Weights of a small GPT-style language model, trained from scratch on English Wikipedia.
Size: 21 layers, width 256, MLP 768 squared ReLU, vocabulary 612, 14.1M parameters.
MLP neurons of a small language model. Each row is named by its layer, matrix (down: output weights) and neuron, and shows model dimensions 96-191. Each number is 500 + 25 x the weight over its row's rms, rounded and kept within 0 to 999. Numbers have three digits each.
After each neuron's rows, "fires before" lists the tokens most often just after its 100 highest values on Wikipedia text that the model never trained on.

L17.down733:464482495515501532507518508552459503522538467520516496512489530484504529454524515504485539465492474542488512467467444503495522490503539471510502503527495512485519462488476502526504492543512472466523509540500523526466525522526479540509519469511499509566448505503534519497507482533525549485
fires before: "8", "4", "he", "7", "rit", "6"

L12.down139:519488526528497490497466534501478464461506535520473458443512517516502489505505548469507455515476484506495506490480505508477464503502455499492483548514489541502563473492511548508474519464499514522510496514499490507536484538498514495571508487520490462506519500547536530511470501460497511443
fires before: "5", "6", "2", "8", "9", "3"

L6.down3:502483534508503473526475466519499502490530497500456470478465487510444504504483529469472520496485546519440503489469496510512507532520525500484506469503482493523520495495486529495495510451544529488476516524474500495515477484503557485502477500493541509500517512511519539439518474434487520477
fires before: "p", "r", "d", "t", "b"

L14.down373:511477512478574473525521518513530492442502526519511516489488517462509490474530512474533502530517520530532467486458507503474530472461496512513499476462455520476522503505521498495532519534497509503484532503532494494512509500511502477461500501472479534489463543483486532525472504530548495505
fires before: ",", " the", " his", " "

L17.down593:501516544526492494497472507497510476511428493541492527485481518516445498504481517509494520470512482496503482500500485504517512511513545517539523463501508469501518489497483535514516516489526498468465487497486528504513535463515524441506468439524501506507497542501531471517505488489519520520
fires before: "t", "ts", "l", "ter", "b"

L13.down257:537515431501501521538507523482478531489483484481486506531524539443487498522507485495465489475527484454526471515514521492473472526532500503493517486542503516502487518509451474508515512519502503532514458551516501532540456500454511469464491492492519507485505488485528496491529525460506523530
fires before: " ", " the", "f", "v", " a"

L17.down128:487518514536533484511544495497513495481488461456501512543493479474485489568494495476501506518510485474538553469521489534519479571517442467498454560474438482515541484507492495485536516540482508531501508517458503493462540469446502512467481511514504499496486496510505502501481485497498531512
fires before: "o", "us", "er", "ed", "ay", "an"

L16.down430:475488471531506508493490505522521520498511464531517492487520502533474499449518519508439501476491485528486531500498509500478486508550482442498528516506460488506503472489515516517501508531492518526501539521493497484500524476487465521537488475530468507527469496496533547492501492506498514485
fires before: "7", "1", "4", "0", "9", "3"

L3.down434:535449527512511534506524491465513497469482495485553472485461500477513501502484511489534582553495510476510467503506535540465501512476503496454480512502464515495505533510469484485505468542498484468472538503500497520486509500507507473492531486489500525492525459477538496479473486544523512484
fires before: " |", "ion", " |\n", " v", " ", ","

L4.down449:549527514463516507492511528531520505545483501523546509521452497538526483506514506476489512495496524473513469519472446539510522516490508503520507528455495495535510483455528502500540543476509483503561472519500500516490513464482504520479506511502474494511535523516490494506455479516535542509
fires before: "et", "t", "al", "ent", "b", "p"

L16.down479:538472450553520520504513481473505514508522508531471512515509472503462485512541454526512524485509478496476478507495553488507474501528550489538474496490499487506511499516495505560487545511488507516470512507471492509501484504466529519493469512512541497487516497511513538461498482487452545553
fires before: "um", "orn", "b", "orm"

L7.down303:558494500549488520500484466522520458531495482492474482478528508454480493523518524505519477453527471502490525504454519486540511525508507544485463518494524547515489489471506518489522470486484514543466489519504522501479456459480501508440443454521506414536530498518507465536517526531498479515
fires before: "an", "n", "et", "d", "in"

L12.down755:504452497510445502517516500495490500543504459475513492490521577533533500489510524497498495504507471505481479502504459493490464531513494511523497503463517497477516487510536473498456519512533505474479472516496487531507515522474517468525518464465510473438534493492538522536496476526532497510
fires before: "en", "ent", "==\n", " ", " of", "s"

L10.down225:470480457520502512493492483571494523516490503489477462466487510568500460529483506520494461499556486481510534535530519509480546460513509511518531507539518476482483504489457528468513526509482502529515508491536545512521503476511495518479493481496564454525480516482507488499527498482508487510
fires before: "y", "o", "l", "ay", "j", "it"

L16.down277:508531466472473507535474511504529525478487476482479454508506468521502553445573545536516513503509438494485513496485520512501485539540501456494485519518492487510490513482506499480491473494533512482528486552532530443503491472476504513512503492491491472523496524501503540520502491498543533513
fires before: "5", "7", "4", "2", "3"

L7.down265:527500468479506492496504455493508538523513484467502469526499522534532496502490506506544466490528533498488510505512485514525532462514491573527452464513454500501503487488503465511480535507526507517549518514517458533507489520527527507516550527476515501557525477486496527500474533508515541556
fires before: " the", " a", "t"

L4.down247:492558455465482491428523494511504472502476495534558516507478489485486476534508494455532563514521537500528484501520502494530555516527516501492443567492522505483479515479508500493479484516510499468483487539476518496522510519487483523495486445478457509509492550530489485487506502500499518540
fires before: "ic", "is", "ish", "t"

L3.down358:470470500514511517491473521495510500485484492491486499525525520466491502503457509456494504491536480491487472514526503501559533467457493555529461526473502482467515505501478475486449476525530521488511456530522518486471492479538484524490465475524462501481465491467567491508514503505526459492
fires before: "v", "ad", "f", "ar", "ast"

L3.down271:543521494464557543510491521488505484520507451540453535487470519509467516477473490513455475504521513498531493473525480527527536514510482473559508522538528482502529468480505507501526511523469512498480446487514504521454487541473474502472503487477460531551538520521481464514484491485493543483
fires before: "ers", "el", "et", "ent", "ous", "a"

L10.down199:518480475472479479537520517499494502484433527458477487514489452516516462512533467483513519461488496493486509480506502506525485508516477518462512461476501484544496467467485559510508472509523479535496500504538492524496458502531482488494507507461491519494492497494472547486545509474507543503
fires before: "ed", " the", "s", "se", "o", "y"

L12.down363:517517532565495468510474520536528520515557493518492509494456494508520471482484500544478520485488480506480523471479473485506498540514485478519503495543486511492466497491551481538518490503463496483484485506498497499468530531523520487470524481522477497569498516509567535491517476495537493471
fires before: "8", "6", "3", "0", "5", "7"

L9.down679:524500487532468551461536490498492463497495497502513486500544469523502460465489469517500492522506523464509512478524518520539517484526479520518484503469455508508495489525513495527477490482518503531481478526565482536528516501483484512480527483505477512534513515477479528549532523450485485479
fires before: "ut", "ing", "id", "ard", "u"

L6.down511:497509446511502496477484516494519496520511518495497514501471500532523480513506492511532524481479464531487497520452506503517500527471553517440492518500468482503458528495507482516487494542526483527499525513499469523513540483518461488513473499518518508473520495502482471461469513469490527524
fires before: "ed", "s", "ment", "k", "y", "l"

L12.down358:477469509496548444498480512514478525488503518510526497491468479564489536483520512501459523484521490519472521482480510517512469469474450464474516503503442496544501496432540504543486515512529520485462533500499467525509480480500504522505438487511478504535462492506516531546479446440477478474
fires before: "0", "8", "9", "7", "3", "4"

L14.down509:481495509494528478512499527479462496478529492533437505476505540479507494544514468518540531522516510483494503522516454540502533482478533520470514478459488491511500458478470515509499540527498453528493469488510483484500509506466487471499502493556519479489528529493567457484456507496501538499
fires before: "y", "ic", "i", " b", "ar"

L3.down677:487455530500506512519467492470483510449505489519492455489477562439488476483529497495503500499489524505512521493497509528545526493485519540465514533476446483539566498495523527523469522502507476500518499486516540495517483500509490554515477496518530508520490493508516476477493513530520497481
fires before: "or", "es", "ion", "ar", "i"

L10.down463:490524520488531459511536503537471533507489508471525498521449513508472476512495501525518492494547513508504525513495521554569530486534444472505504474500472503545487522541514524515477531477488508470489499478471519453502510464492533524493478476476458498516512499517499485531516512484506497459
fires before: " in", " at", " by", " on", " with"

L14.down422:505525473494497527441501485485507533473462497506554491482529485494519546457491446467506465539530573500516460498542530505528521465503509523498484488481487496486521442475478476512472507519503473484485463518496468506572440545471486499508482521518518509518463481505493480501509472480501497535
fires before: "ut", "u", "is"

L10.down729:516522492501516524497514488526533467495515500507501496461483537541530465457465518524465497509452552519511529492477469481463494511522449494490480542529497535468562470458514499491493490510490514494482486517490504535526527492487484538527470491492467483518459497507536481489535505527488489480
fires before: "8", "0", "7", "9", "5", "3"

L17.down415:460511431501516492516499520467482481507472535503517506452493476528534488518551509495521506499469518504517479516476490502529540496519470532471472473540525520526507481565511487517504504515450462522495514558530550455474505462512493507493506489501522482484437486461510528503500487489487466493
fires before: ".", "S", "nd", "p", "l"

L10.down65:484499510507481493432460484484500476534526500518489551530528503486493511470507514504534525486482498489449499499483481506479492464505518522498520455576545556465508499501480490503497490490475522525499484502494517460478450469510512477475467528528540504484503566544507481471465514509479503505
fires before: "in", "b", "al", "ff", "t", "u"

L7.down654:476481481470495533505481490540509524505499467536530534465497474556481496488516530528532515497504480533548509492467445508498486481485522542505492519492484531493507466475522504544570496521475504514470499498496514487491500496490518494476473452486520508461465501482530490534502468502515489512
fires before: "s", ",", "an", "or", " in"

L5.down643:499478469516500542442510454497538504511493481516529485533474484503463528518526483522508483500499483485520505512471477531499498487483502550481488495444498534490454524489485535511478525519503518492487552462479481515476509465464529462504512535515444531486511474520437537473480526517478537501
fires before: "um", "an", "in", "inal", "at", "b"

L17.down439:526495493489516511465555522488498464510467497502446490504479529503512542508502500462481501510524492504502535525479527465512466490527489523480533459510500500480497507458491477523566463488490472531549467522489510515520469482500506519483521465531477485514514491505497482496519482511463471497
fires before: "d", "an", "em", "ish", "is"

L14.down605:527452512488524491518502508466535476470516474494473481510482511466499502502478536510498494515550473521499504506471493508502508512521511512557503512507498465514510483518514488461507513509510477487499483496528534518490519514552539486534534486492505512460528525449487530524496447465524469454
fires before: "y", "s", "at", "en", "w", "if"

L3.down7:509481478553483517421473502510499473485487491465496526454507538500538454514521474542499469489477456473570540495479482544507496514475511510488521539482522534469487487448540494508545482546526506514494522501492493521489512479485468434474511493542481539444530469491472523547502515485468469514
fires before: "s", "an", "ed", "in", "p", "-"

L6.down357:527497494493487472488511498508527497479541516530500511493509496473488493548513488468529473485460496503475465515510481537475518496503495526521504498520534534435514506449511506531521458504481492462488520472526473520456497499541496504497498521498538526487523462481468443467515538478493556540
fires before: "le", "ac", "r", "os", "ct", "an"

L13.down744:506518508462516535514465493492509527490532519519457498522488465541482479482520481532549531506487510495517459540505561515452463487535471499535494499508551515516497529548491467526515525477474528494481495502527517480488474516541480470492502475489487496476515452555475491520533500469506514493
fires before: "ric", "ri", "ur", "an", "ens", "in"

L16.down17:516480438500503469516484490506492494495484490463490445527521542493525519504564490495511500538470503461497525519508528495539482499550502522492478460504523501535486523519477501545477510542523515499506479514498490486531498517538507484459523554495524494500515472487499543491533484519498519482
fires before: "f", " the", " "

L17.down99:478482554520525531518521541511494540532485503485491515476496522490495481551492481480538522538525466495457521503541459520496477554491522495474436537506511494512474471536512508513478494483508502518478426509453490555483501502489502518471477506463516506475458489481505491491502506516478494546
fires before: "ud", "o", "ear", "us"

L16.down495:470503464515512475498481486561523479539495469510462472499522478515489476459498532504453479538524484471503492492484515508496543427531523514511505481498454496478507510449494518513488513478488554531498485504544485487476524460534500491489496509566480510514529494514501526503505513432481482492
fires before: "an", "un", "inal", "ing", "u", "g"

L9.down129:463533539511494469476489484515468488472474479514522466475484492490544426513520488512488496504529541492510511522514499497530495482483467512499497488477505506489485506489547539529523462477483506472504512545493524466515484488456497441496528480489479508532524463530496505533461490492502510501
fires before: " in", " by", "ly", " and", " as", " on"

L3.down519:502539471485494508521565484468479473510538533542448498558566501521474514489504494516495484546511465502530485481535513548484499476516535528515509500510541515531492527457462511526482507484495498470490470493508516463521466536518483510456507524502466532516515440501528454492510504493488494532
fires before: "an", "ur", "ut", "r", "and", "ly"

L17.down89:516461522450519485469424469472465518493471486533517498498475460562521463535515539494510498508483505536478504491501541493527474513531474510522501514531492482503469494507481519494503529468500506493541525473547533520511509476479483489485520476520516488520484550495465559479501527468470510496
fires before: "ent", "al", "n", "ing", "s", "ou"

L16.down636:493521501510480483510454458459486515499538512530503537521473477514548471504532493471484506443497506494503505486522505511497494521502494480525522501529481491476488489473481486510511546460492488541526480537538504503493501520541445471467535454521461492513474470498453442485499556489552484486
fires before: "ation", "at", "s", "ated", "ate", "al"

L6.down143:474509483490516508468527485519489457501495491520473489520508468467505550551484549473514502544508485518484474481555508487518524504519518521507498502452512553499512482491482477489490457483487523543485501525527491527482481484513438542480531471525463534559498543546532504500479467506500459518
fires before: "ic", "g", "is", "ch", " to", " by"